From a checkpoint of a small transformer trained on Wikipedia: RMSNorm before each block.
MLP neurons of a small language model. Each row is named by its layer, matrix (up: input weights) and neuron, and shows model dimensions 0-255. Each number is 500 + 50 x the weight over its row's rms, rounded and kept within 0 to 999. Numbers have three digits each.
After each neuron's rows, "fires on" lists the tokens most often at its 100 highest values on Wikipedia text that the model never trained on.

L4.up597:507478556448463608427462585409477463514429401549589512530550495405521465454542580494636495561532485520569541556541483413437540531474491437497488614468529399489570575500574463439468541491515454480414533518517506506470485552555520509504489523510474496492399451471457529486457491482517466453539415487482457462535441463457599428549523524566487489458464479554525453393475434515472616539480507529445460546518543527400512538497515448514440506493445465551506465532480531561490562481472487531553477491580450550540551464533492466572588441490534590512611462596530540433495466466501543437446448528511481409573455468508466478519417442478535498514428555531505413511496448533538556435564421596528572478410514502570592488551449498437515516531417574454429347502503480489551461548453484
fires on: " up", " out", " d", "ated", "ough", "ased"

L4.up1257:393516469557466535398488484527509451459471493535521462408537473469488523550415428431584445478474601521486449433525507541512538484447457432467501415496517417458528486469517573507505487468533492486529577468497575512527440593523549453521512548508455481610478389528481540496546463430431495515543527512543571433441511451495431591484581557506487499459491494528568454516504471506509475460542475477497440502542426424417473513499493488506530574444532625470537542444517609409482535482475460467559551541493453488475518464413565563537553477512449563463568395502473379494442609551537550487467439469538485425472479605487637487627469473516495535500507547433472450497502530503516529590381395547403525492411533478554428513445468394491542493459477473498445527473430476423487568523438467
fires on: "ly", "ash", "ast", "es", "ike", "ot"

L3.up632:544539517511498428613520544419493483476548387509485517431568517492534520515417444576608421532517526593512430465492569551514530462481525473609582495500511445431458493410485443500453564588445443556565484579489623528506484484568558528560439434517464523517451476507459575527481581547422462563528444521549534509454583536416559495483499513535509505568452346502594453555459474476526480532583538465487485444438421534525511561578516498462456532466437414546537399499423583525517529499570420410447527512490491404451556416523498465535545491459543437490518490551460464508424483529539407450503474572503532470594447550469507494474389531562502410583481496541489405535472425473478469531552522522480517446493490514501449456523405513568474553566491558519451524442534503523545543537515481
fires on: " by", " rel", "ther", "198", " German", "ian"

L3.up689:618513595528435482406508562414514475519511406493404512516502515539540534477474541471477537519446521603535514490453495536517483515405496501543475446463559531486465504517541459549570586570484415505573398534465415479441405467512566477461426550527535499652437444602535488454464509500505405529498454546533501542500490504430423487482456403488441512507540425530546535529520553484489507480566476545393534471573488509506479513493450507556500586554548443446520494655449485517503587461616495565527546543507536440502562441460464542491538506520619570440476515501513490472436456641467436519553505541510423439426518468500542446686532479488460524517493460489465463541532441517494535459476437604442494462499536573553449494540472474507507532522499401508513482527472571574523492490448540
fires on: " re", "T", "+", "ics", " c", "/"

L4.up202:494569645556512482566537474432487537475548488493515491535488517523548552474423512493522426527469468440492509537538536572513570531521325589518460512404568475475475483479530500411542560502506427470531467452459514470541437533571547484529412537523517455619518461413474534475520515603480470570495506495440492448511543513472406517461470437500513455525551496443525574509518563506494558439577470563409424501465496392548474475564428448533542517500477474451528520531524586574409498478611469516513559445364456449533515453439507586497545525339539485544435503576521493509557474597457496464439569597593522475481490446542508514517453529557606496525436432503491402486553527528526407468464416491516545413476582452550450511440491541503457480470518502501505565481530485551510415533521485
fires on: " (", "2", " D", " App", "ith", " b"

L4.up408:530462480508467490440515484486501571527533480464598530400502482548523504505525495526419524504499543483534544566518474410541427497506489517451540499505474381498517519405566529491427477523548476590485513467484513497432495599516549530518503507531394567563517484563535552479464540472547535512650543447505471559554463483417532518499521504521487546438496507629513475460473567456588593511525548504531585496506465534555487580543482409519469504476491528509601460604415480573597522581507500520540541547592450459510482508605551443518546492432565470427569451514465458554481439518503563450488531620407594527568497486513486537519471544485548488496547595470500431476555449483540461482609681564503463469444340553567541423535450491472560537492465459473500438452456491501512533493448559
fires on: ",", "re", "ist", "e", "l"

L4.up889:436578473526475556453539503516433512503547470497537475474462605577516436485593536486554518505513488475579584475481439469525503535449556527464462482488520385542522477468517518509448403481472524518472578515492515598554535538534501399528393614509479425476542547579415468477503486491414433574417498542513434476511491505464583575523470562525505466581435491477499444533564510478576523582470421545510536518493533565487435437451471519540498635457501560562483478454570500429581461375569536548526548503543427561567547499419540461530467472509515446516486496509419433486490467487566422536487526448571481485490442606553505531454494494493499464561453608549455496525443627462568507434373487533468532485397463508634489445470497430469496509445512496517462462449527465516431458595454437
fires on: "ly", " again", "3"

L4.up830:620497539558430465585487482516539496500475450501523507418500575464486515494451469580539481497474485502576553431534529494510525491478520435565612419493504508534466585527518560508451526417426407532492467507483496434503452593509452484426461369475491599587536429423529491551367593510483470586530548493491491525465539516453440473571460504491490575493537467480528470390477600475453516447476523444518455523535428407438484496550542505537426532466514525546493503577485613517493466498447447444502594498448486548482523460542384592490625473439491435551538484506491497464513456552555506525496519596560558484626515500454585460456439458622496543505558486528430509463549419517486508450505488578455568475483541482547451471511518564586566430538551565539601591433477491522523518466505506
fires on: "ith", "ing", "f", " and", " as"

L3.up47:518475588534244566455600490557483350468495534613527550571479456405491511490569491551491327517483511540589482480471587542477485471447542543485546487546487537512557526519462484541539448565514494469509379491484474432550482555546517536455543470509528551493546421496494488513573456447570406487582571492451507464553509486506470465561473449454355553491552493529469597547487533371493516522500543439549519470506417489531486517512463504564444525497384432515490555454473538562446485503443567544543565471525462482475531434434530510493546517489526512493557480482501448490496553564485516536561388533478509473473441533548574526514447538472424507496483490433459539476478500415452500507438471493550497474483622523421464477446455484463494487559441520498435495438533531496485411512483544
fires on: "ise", "ital", "ute", "ility", " sl"

L3.up166:489534578529498463492520548405431439499475379536576533484534540501553510476433485524535487555516541550475561554516560439494657486494494489509602554440537482462487516478576422500459495500451356547500500546508534495434486601444406456554553542483524491530422404506426527480476514615497534587522550509563460489474424540383502531448440436534453490437456437428470530503501530556445469456534525471405465470513448504445530487477441519569559533490501451523426550526505610502475474422568418546491520517486485471521577450491525566674566505425510573516505460505479538499475378556521454446509531473555554457561407616418501512521447476522468473527507466558528364439494467490509535492504517516489500465447575552526455455465432502488514493544487532562604525445473540497575453566504481
fires on: " As", "%", " Gen", " gu", " gen", " League"

L3.up183:484444430538460557547539541467469439588399422477546454522553519459561521499505537498541381588497535544487461448495459452516474458491584486513518453421534487450550617412502523462491542436488460529528558546477575483528431517524506473533515519476510557506574551494458523488444496528406519523489335446463488519455465560509475502520429437595469497481467351438594404509486536544479457541506546519480566435514518399604499482519470529458521493510437528528490410568441520565484472482596401475461453512530534476406589483495432507481560567450520493500537509470450466492451455507575419460544503563551501474533424552487515421522409485575493444498378534512498495470417448408471578528510585518451603428476458525466549462486546510549553503529518453524500494387520537534583491555496387
fires on: ")", "O", " d", "A", "T"

L4.up175:487532468506496537515502524525481457477429381464511522483390548478565500540526535612475436441472486459478511377519525485480608501469429482471468484506601490478454467603505425462411426478495390464474480516470436488571490460561443476491437462403473528500424381434487499454402541476560476544601474484490519463475451576394572571528477472506504499532501386416492418485518406481560483416564482363466440517543469515485509569474517607477461525518517522476449491516571486457430546451509454576512458484403633440517562406527443595486553453513522462499431580490490551517498448473458499514536470519552563467558497496452480506441499451536521417517526475536372367495574506430449495446584527504507521456454484487524478548513546464520474530492530501495578446463499512531462468561510461
fires on: " (", " |\n", ";", " \"", "{"

L3.up1270:519401517497403587511532535489465438536484500454601527500531552386559519528505488566517465509514446556544476460532489467482520493471517510526637552469581452444459520448663475496469450462388423547464476527490470506500469569495451586532406548481485513566453422510431511467475465525557464522543436494562541449491440475404515509511465478547585498544459347445516499455455450521572487473530552453405458485555475518458461410478439509477484530493423501519461477465508518476488524554587482553509507589467527537480551419557443501561559469443559479482500489549501478462489468528503500496577444614555546420550459549486533439610439452557494396473507480485478531437510531465483460483598508600412594452417546515556527440436486491474522483498520496555539508438415625579563521562504419
fires on: " As", " Pl", " r", " stat", "ics", " pop"

L3.up169:506390522539483490491536489491460515497520468472577501496449587571586569507424454517534488470516524522518477506505524501526615516461449502484474544406498432423438543395534513478517518509513466563522540474543510539454429564578460540505598497427408549599456524566470502456557531617420564528444544490554576453437561524441513497452506530550502500524572442464530442505477486435488550458609460461426543482564469497480515519430499557469536465506461548534468483573452541552511486465592420453524553507428468462421543467484481529559556512422435491471563533551490519516486440569524420476440459534638508491720444613497537484555361505532442411481552483498515548538471446462506510535455552482541562431446442394562505524493483495498565482592491454510525484457447548517487492504544441
fires on: "ord", "erv", "ub", " Austral", "pe"

L3.up483:547533606495444479464461554521447474469521361502588493531549513582519506458524478500501480490602503513571602494541483525482520538434474372431478482531629481406469459432507463497478424511463429562499568416461569467460445592561496519485532473492438523513500428587521451546520535523463538574508477503544573417499429444389495488439453467525480519526470429507492526455484525576471445395530513571495506453486477507478429462512524485466526550509442561456515408522415552448483532586539468503539554512445492518463554471510414494555588491532494449467527563508471481442410398562539483525519425536676435424649438523429519463547469462522468465466460484529521386506534446506406534471487504536485565506469527529487520403489447493495520451504481472482519474461515581562533562610452474
fires on: "ics", "ations", "ress", "ers"

L4.up1206:477419484458518500494577517432439418511480494545521513540506497477601499459527457515543405537488592468554465414523506420502443519446533468403528481530604490470517565480468595531484490457480546666536561498547524594465569640580529592515460517400476551441491506511517598520475508511457504479519422483532493527597471483526547486537511459490540486378478440527503453551435484581584398561483634549491437468401522522502478557485527457488426469493452547567498488508478529513602520536500484480473460551504477382528493528512555383477544419491501417538540518510444511514494448481483504500604455557505468509558422479514498533448546437553456451468375478482518422526529544458398523456569456592444499488475514503464568501536441507501540487492553507529537467512449388450492445579504428
fires on: "e", "em", "l", "en", "ill", " dis"

L3.up1457:508554501476501485581484525478486505501488434509431511534483560640424523529525393567435461470527448557615523476479537390473502567504467443422498465538610441416492482450478489457354433506515440501481489429435496509544464499538530525522523482492513570604520509625513487515443454420473391470527492564461470481492417403508590453414493471472460507412510526442497407441560547586551451503462480466504528491455419537607449501490540522471424492553473521479571483553416498498516509554522479549568502479549532469500469508541524546512547512425481489498487487495409371501431401513519515475567447569587487493538557507479570445625533500464431463464575530570504430447545528484551467491429508591457505504539439616532582411443449526470527494504494500513496528514410490567540449459486472
fires on: " comp", " the", " ac", "'s", " made", "te"

L3.up566:549446421452579544552539516559528498469523539432555453497542440402509484438544498429630463517494611464481457528509400535522593574476419451428537423396495456569442553437485437501435531436461526474559468501482540549477443500458549572539493544447510457548399522439495552579487505571525464518528420489438569511376590519533584458528483551577516451479544502363533524537444437531561474495448601469490444543494451467485520506504535482544475493530523546494546508515498487476462465425450397458465458512489525535408494490420551521563592375493453483549528523511517495389430409527440520465435571516489609474578461407433455503519543512518523466503425509498433476445481526483522536560515477456475452505485537476606535559509480485537474516499484526518442527486527500470654533491428493
fires on: " Per", " some", "ed", " im", " A"

L3.up813:476538602505412494552478565553443458425492501467537532505478566384540487490378477536538513493552423495517568563514522524559575471513395454576493493468444476541439511528465504529548438504479430498485523511477540549504478472493504613449574476506536559586396434469463492511517562643469522505495539522564622490440524492493515525401526484584578530549430531478436479491475439541443530512577565446567523496488474520535453471460460520514534499500489407513459443436476526456554451592531536446497509503500454567476508518507477473655536448441485590475606461482469509384407482474583511416414472467465516437618506512496539466447480509508527490615464439513499503456519540527505472534439493561537502471455597481637596506425497522483509519519467518488598540486405507591469559539471460
fires on: "it", "lect", "out", "==", "ober", " act"

L4.up344:537536507531497442598536581533470514527470502525533474549438525524624500502503504600489501430443580537487476514515523495560464541448474374540589479493613483523601567386522398515423468447480439567516444520548505552570520516561549606421482516483519531545525498515533437519500539455476456536515525539448441423490449481408483440517536588510512481551597472576464489547531593526467515527435484558422550525499504481563534373482516504489467495518423441573365484529421550454486491549513431491453581585506607420475498398540587572541462532480517537453544465461552524470489440542530443529567442523464557423475360482493452398534503458490445488522490539530503472511546507428397543421540484576472503485494498489549494443543482465476414583496491417466537464507538523503530441537481471
fires on: " w", "ed", "im", "r", " rele", "ited"

L3.up1366:543584459502487494426541545589503565519550506514574513586513552469555521460441534518521460524447391560512454514511452510535645514532465471524476501514595510542579534495517530450557394369453423494465482564477486546513473450525470488481418556564550521656406419401494441550506633559472488434627488491430453467492454506432459500457539409565551497563480514496516481473521535472430438479532538530430505525516496488489541496509450455462539530543458465408453502594455458513466475507544493429507495522473379505511389501470510509537471553445498501430494478490538505445537520551523449487511484555547541450544498618469548454559525563600475529519367446535467495505474497418554440383428488460537511479471574572468524405426463562454503508546464485527537590456536532544519481520448500
fires on: " sc", " round", " tr", " rele", " single", " Pl"

L3.up432:531412474542380526554532517492448483487442469482565519512298466415412560584472452504434505452469521463552488381484582541498521492500534550487564466551531513573574532545467526539551465512452504534507477501556463426498414536563525543530466540564448536492523488521435560529584454441551360499510566515469564459473385468573423482572454440505428486486537477458503461513521561470547443440483371518510491486529507456515550518461518605513571510451387532494389413500522535448452502452485475529484550482419553537476507531514477461458413516464536427553503491561448521468498474513514472495506492452519499487546555489545383510481486484565498541552329470454518471520562585557507580501472470496541526505483562535514503456478541454534396376549576506474523481493498520526428581531484423
fires on: " —", " compet", "ference", " profess", " rec", " cur"